Weights of a small GPT-style language model, trained from scratch on English Wikipedia.
Size: width 256, 8 heads of 32, MLP 704 SwiGLU, vocabulary 6223.
Training: a variant of Muon for these matrices, 267M tokens, 8136 steps.
MLP neurons of a small language model. Each row is named by its layer, matrix (down: output weights) and neuron, and shows model dimensions 32-127. Each number is 500 + 50 x the weight over its row's rms, rounded and kept within 0 to 999. Numbers have three digits each. A neuron's up and down rows have the sign that makes its largest values positive.
A block is one neuron, or neurons of one layer that tend to fire together. After each block is what it responds to, as a language model described it from the Wikipedia text at the highest values.

L7.down16:590531463447517526490464655527577533428603550509476451359547489547493574469419510517461513577551523518494511545429481514420474489498544540503569416448551533569489501421556479493526574525450484543551509460480483500521493426531488496534528440564530523397530557456483525508440519555510501499
L7.down470:543507587463572486491504573457543598422496507432422565531474447513530516572440455502510443547574495530504481466413526544539509480520518569541481452499536502516484506539521560583460524578508555456512462488495505479483506543572456469440553489538651587478451448473441453403540473516483530478
L7.down520:422592487495458502530482588503491535391479523511442495506537493481535529576474532473432508459529534475458558411468609449453514448409535448468601613543566449567426511552503553526514494450515485487512497533426515467493531487467502482462483507528547605526486415576552660519481471421531515448
L7.down666:468443578561570552533456450485544484481510476552445555411472489443526605503458493489370489486491467468528465454541487506523491492426541520555633510438568536463461491517512508504521573503505497442627486484372459434449466514513533519404542478505560517594446478531453616526516392537523496441
Responds to: Predicative role article

L7.down92:525534525611485593427523495524462510479556339532516621533510403545358527443606543488538478558520542519472498528482465479432486466495482495505444500522468442482406439437443523528419525476429521433587495494516527415435471544525456447533512451557517475450500525504527472483507523533494565503
L7.down123:551546477490407456437532577502501433516500552492558465434547475413445514465468528451514392495550470605493393490602484433394532502526487503487409568450513603494492536459469472497514446484502566527448402468569446423502529590520463521496548435510500459505555543515529583427568433527455476466
L7.down270:550495543622516497549520543532491535506455429514491513483483485530524461537461442507459559518541545465466534416484571515596493529468489563476477533399524526442457429486470512465531438516466519428485439529546525539526473472557384540563410586480453462506521559551485558482545474553518428434
L7.down383:538502560478500517424505451498515503464425489447439554482486438514555523479520537484441481422533545551462513506496388485510515372399484634507490491404539506490486494490509424493437536519503489569499594605497478503499458461460536436488468487539544544419468481513588470497504543485476527524
Responds to: Mid-word subword fragments

L8.down155:556472503489461430525468533424480560519494529494395511525466445571562500449539503437455455565614459496525479495594512453454536488532582502516533552497597450476464519508491520517405518487511387532511604501450553483482547504394554491525539418538505455470540452395540425483532514581463493431
L8.down171:471495427482453498501532516479480582419434393427500559473434482543566441513455501571505503506514489466523468547555525465439517517477402530470532431493532564473374604456594561423493493529451447538575537516455512482445481520467538443474480536522530480521509515568572456528477516435566486462
L8.down315:442447462540467467491520480503517490444424450538469447445460513495526483521482650511504547538475466482485518418472545406455468566503442451502592550526470530582467564525556551533460541477542540432493439583476517555494441470516474459507518617505448566519498528603350364518415479570480456512
L8.down318:481554417511520540532466516567491499559529495454512526460596497604585477506452510426441529523499617486565442519437568566546513430496473515489549574537428413526401490649459471576499479493471535524539425442491446555527590452488510570504479619489569497547519415510462450485405515589511469453
L8.down476:548509538508508460529550517469526527525484501518407426505518471492528470433533472494456430564588510523439487534530532435531493463453509471502508415486411496459434551534493644488508473613523446522421588472529512572553494549515464574478520540559527494478500442421518388448394580584545463400
L8.down579:509396543457499480506572467561537510449568554489475491541489523437453534468553501505393490532520552571484435490504462459498530376496534499560542533449581477472577496510501550404595483494455425437487473427468476429581493586491526454462451545413517549446490523472557451544487519606524439500
L8.down603:540573523532484489608467545457500583473476541456488439481531584442473574498417566542556522466565506488483603462414461458519542566430459489481544413425516585433476495588391597446460605514629622546521386580473543502555463575507532614489533506546478558479498437498531538580473545573495460437
L8.down627:536346412469440456481589517468364459435494418440487501464516477517473491512509465505519443426480476584486448487491484509563554522505503439482549565496489465557511451559497520457420453519422505491526476519461453427540484457388508526459496475490609488550471463493511505419565474452542518558
Responds to: Sports table separators

L8.down23:547457511482458513464581527516505563617421493455567517520545473438496433476539454443477476483433577514519488437588530481524467388556521468484470512560471475520510528549550486474474478507458479517559578452466391547458515534465453531533540554502492452567489589488440449430556536530563476528
L8.down85:510487598544518411508422536591621516463554504536537453534537467486568513470518469584458519495529610470516520446508507452500531483507451496498526552537465468449468492587536569525514429495499530512562524529487584435568442515458565443455537478474498489496474497509530480497517533464502470510
L8.down86:532604406533541536527638422417503493629470528600566574395520572478439411550539572453510437552430448513417374468462444515475532560525562487466521503525473427529539463520534506543456526435427469548511481448566536579540462552492468575437452456544538429476412484473475533528585521514520541443
L8.down356:459421530483511490502572529550423535524551501533463533476465465583520477560599486546508542534507520532436529462501413486454536452462538504476511506572405477555472538516511458482416439602339428557474461493560569417569509524477487493484509520445531480488496546532362501461471449511518503511
L8.down398:528441515532482450531471463497480525477532483418545495497540439547497437515527539611535542543406455509482562464344507512551448404530473422462457493496499442570488446485472535570473569399528486529513470509518431480508551521525391440544544547511485480540522421474447549491555463496500519427
L8.down408:534533486460494564507579465509547505464557530530452440569445399444450557554451471529565530473513486471474548597390582463384487458409467599471550501476533494493454475492546471461558477518439487453468501543508566553565458520381518566474547459399495468536534527511497448480551412472536443424
L8.down485:483474452534528544503510565452562527444604585534447558459526567478500580422439442561466479487521467477516483458486404530548457445504515542408554482500432563440518436567461516472484528529517545456593416529546511533528552451547533497502517518473476441528494457470578482588533574542501476459
L8.down502:480551531497586556478428522477559454458604545554549453512574467560488472551511400598473452518401506480523473538489507467570416530415440445565436530446483497597542509378520596400541491507507490491519630501497532441574453461516475515551454440479514477524522512568415526498428503541569459482
Responds to: Connective word "as"

L5.down229:453510529419588474472455524492509508457601575562504532571652503452415475450468511474449448522509451491502445480503470474509432454461584540489536531506473573529476495551465482454510493541448597500457495586515527534499394611441504541507481569444529555537587519552593615540477476550465456486
L5.down244:511503452529510506484559497460500541540530474532549472489564493484528512563504486550417453496596534455507521457496372483465554563447583532494608501416490508475354546531568573455484495410500403487522507522488443426525444495502546500507520503508459522358493499517450592497577467442538551478
Responds to: Word "as" preposition

L5.down54:522477526445588504518573437413446474474474515550462475569488480488468561514465488505423541487446551566412534605548562544460519579562470397471458526436486478493425512560590495459494476521578532498472563558488563516524495547580467521553477508422465502492463463528344549516542473537491420562
L5.down476:517499467545421482507489532419434468528545384573425497583442426468479517511409522572516560542528453508502524536455494553526585487564565569559474458502531442510509442514465543521484546527560618554512477582504484565563552550495516418583420591549447515414566460483577446562474497545569494468
Responds to: Definitional copula verb

L8.down57:500526507467554494481494571535523527428511574466434446544523508522590510447427516485447542529491416527417474509461392463488552538529436510557552456474496509403408546466556512491461400528505510506456441493488575572497455470537456519466495622387551470562442539609414385486490450494503526494
L8.down113:437529541517467434527472517422420550393403455518527502522509485492517493422488519473510558498529451580544557579457549490479523513503455517487596529441468566528554446435488681501526564472384534420472521511466577501554594509413537542461505452503480465584434438482484580494521508572482486421
L8.down346:507505428514460553457460543523425483484501523435496498518549530512479510449406513518538501595550497546493577427544521521516471513445489491567508503405441524427431477556498478498431503499486461467481560532575501469459515540488534515576462553508557476490510477455221476591456455495467490518
L8.down392:388501456468479561528445528491517497529577496473599518454451501516396374544549525520520543440553456445377444448465523420433424533553467527530509551543488423436512492454496461621395510492546512475503534506449565521432391464473481451490442537527453549513527494557427492600485573541519481569
L8.down420:571608574458493553430396507638516523489517584523586495512559508546628438548499505459402526462480455455487460572512425403391503524569422465495519642528495524450511543488537448458517491589561457474521495461522496535492546494402495491444559478478503467502488511486530445578463467573534418454
L8.down457:498515495522410565449517512456598504507440566471480605570560545530496502510397479423461490515524391529565490459547515504507505511553534544508524604559411562609473499548523545444594542530527429520426466564441541476518471474427471555512478505439584513514565567421509441479545468490461473488
L8.down558:545475472398508544439418462510482603627484507537524443459381503649435441370503411514468596425590478457468512483533560492472484456506486413511567511525569524587517536490498527460496452550477508509416586418502465520534532521478425507492531482550510500533456490407354489486503557521617515447
L8.down649:529478461483536614437468540457486524485546580532518475577472534521498450595512504600520545435476443485527434534451518543482506501447524471544509560467507396450463536426490455488478485454514564474495546527467524433460433419550505411558517607467512432528482520528333446545544460495425503517
Responds to: Surname-initial subword pieces

L8.down123:654560417482570498587518438461565556530453510465551543529503501428461591531466457597527467460511571407505531560468470534513525549470430405551460426537503433472494569496449556518494540460498539447431562503448571482440544526477528458508515499488498475522493492465522476515444448523415611556
L8.down174:484574593594490506482434516502471537419453459549552567500547486583490467485493532521460520436542407516476589512539531545498467530521526409501505564559550593421450503474590466489514549435536519579541537440473467496598457524458523598489530568489575457426430472580431537582495609543417559417
L8.down190:519479479488550480508521491506429519555482520524498484449487508460449584459557594477499321477491476437532498449522563444544516464422566502449488514528513464462512587465570416355506521416499483436470524492458472506514552593433413518474460429531577579443499483492531592527504597528417467509
L8.down221:553456549397443518445524510508578504389496412531478526484450536490442519475423519468533502532554499472503491463454506552468477607544495447587533502498555356474450519485591486514439521442552508527444470467527496380574558399481486382457498541425570527463434501525504535425527492510509551404
L8.down379:596458464496352400529432563534514524423542513422607502485498410462506533561423443552463500440476473547561501516465532462476490589572581567612484580509610468489530393541571531536484510430495511465412433485397395517483498506476456403464481455474592519468529424495516448510471515575550454440
L8.down456:511471481469523459475477429450522537479458480459507576550426584492564583520505505531432525477517561503551505509432556482491531515518503397519481514439496494360427471512473472575550502445471484457511591520463448492530519534478555503512568460426374490476521478516491516505461499505511454528
L8.down610:443466455553554472471571468457452461544579571479440449612427529480570457536478443506486395479445481554447564476489458476398501545514644566608461474503552519489558525426502537531526471471538557495468439470510464537541489510473531447566542469493508492521490392530488543412510485430609445570
L8.down616:572507507463541508593435575518405485569545586519502537556524498534549362467481542543590466474521452506432484558595614479488408548513585511466493498508483425464557439550472469492531453403475544466525529522438451551522532526454528445477499510483577509477523499456398443533514551449459540499
Responds to: Descriptor before role noun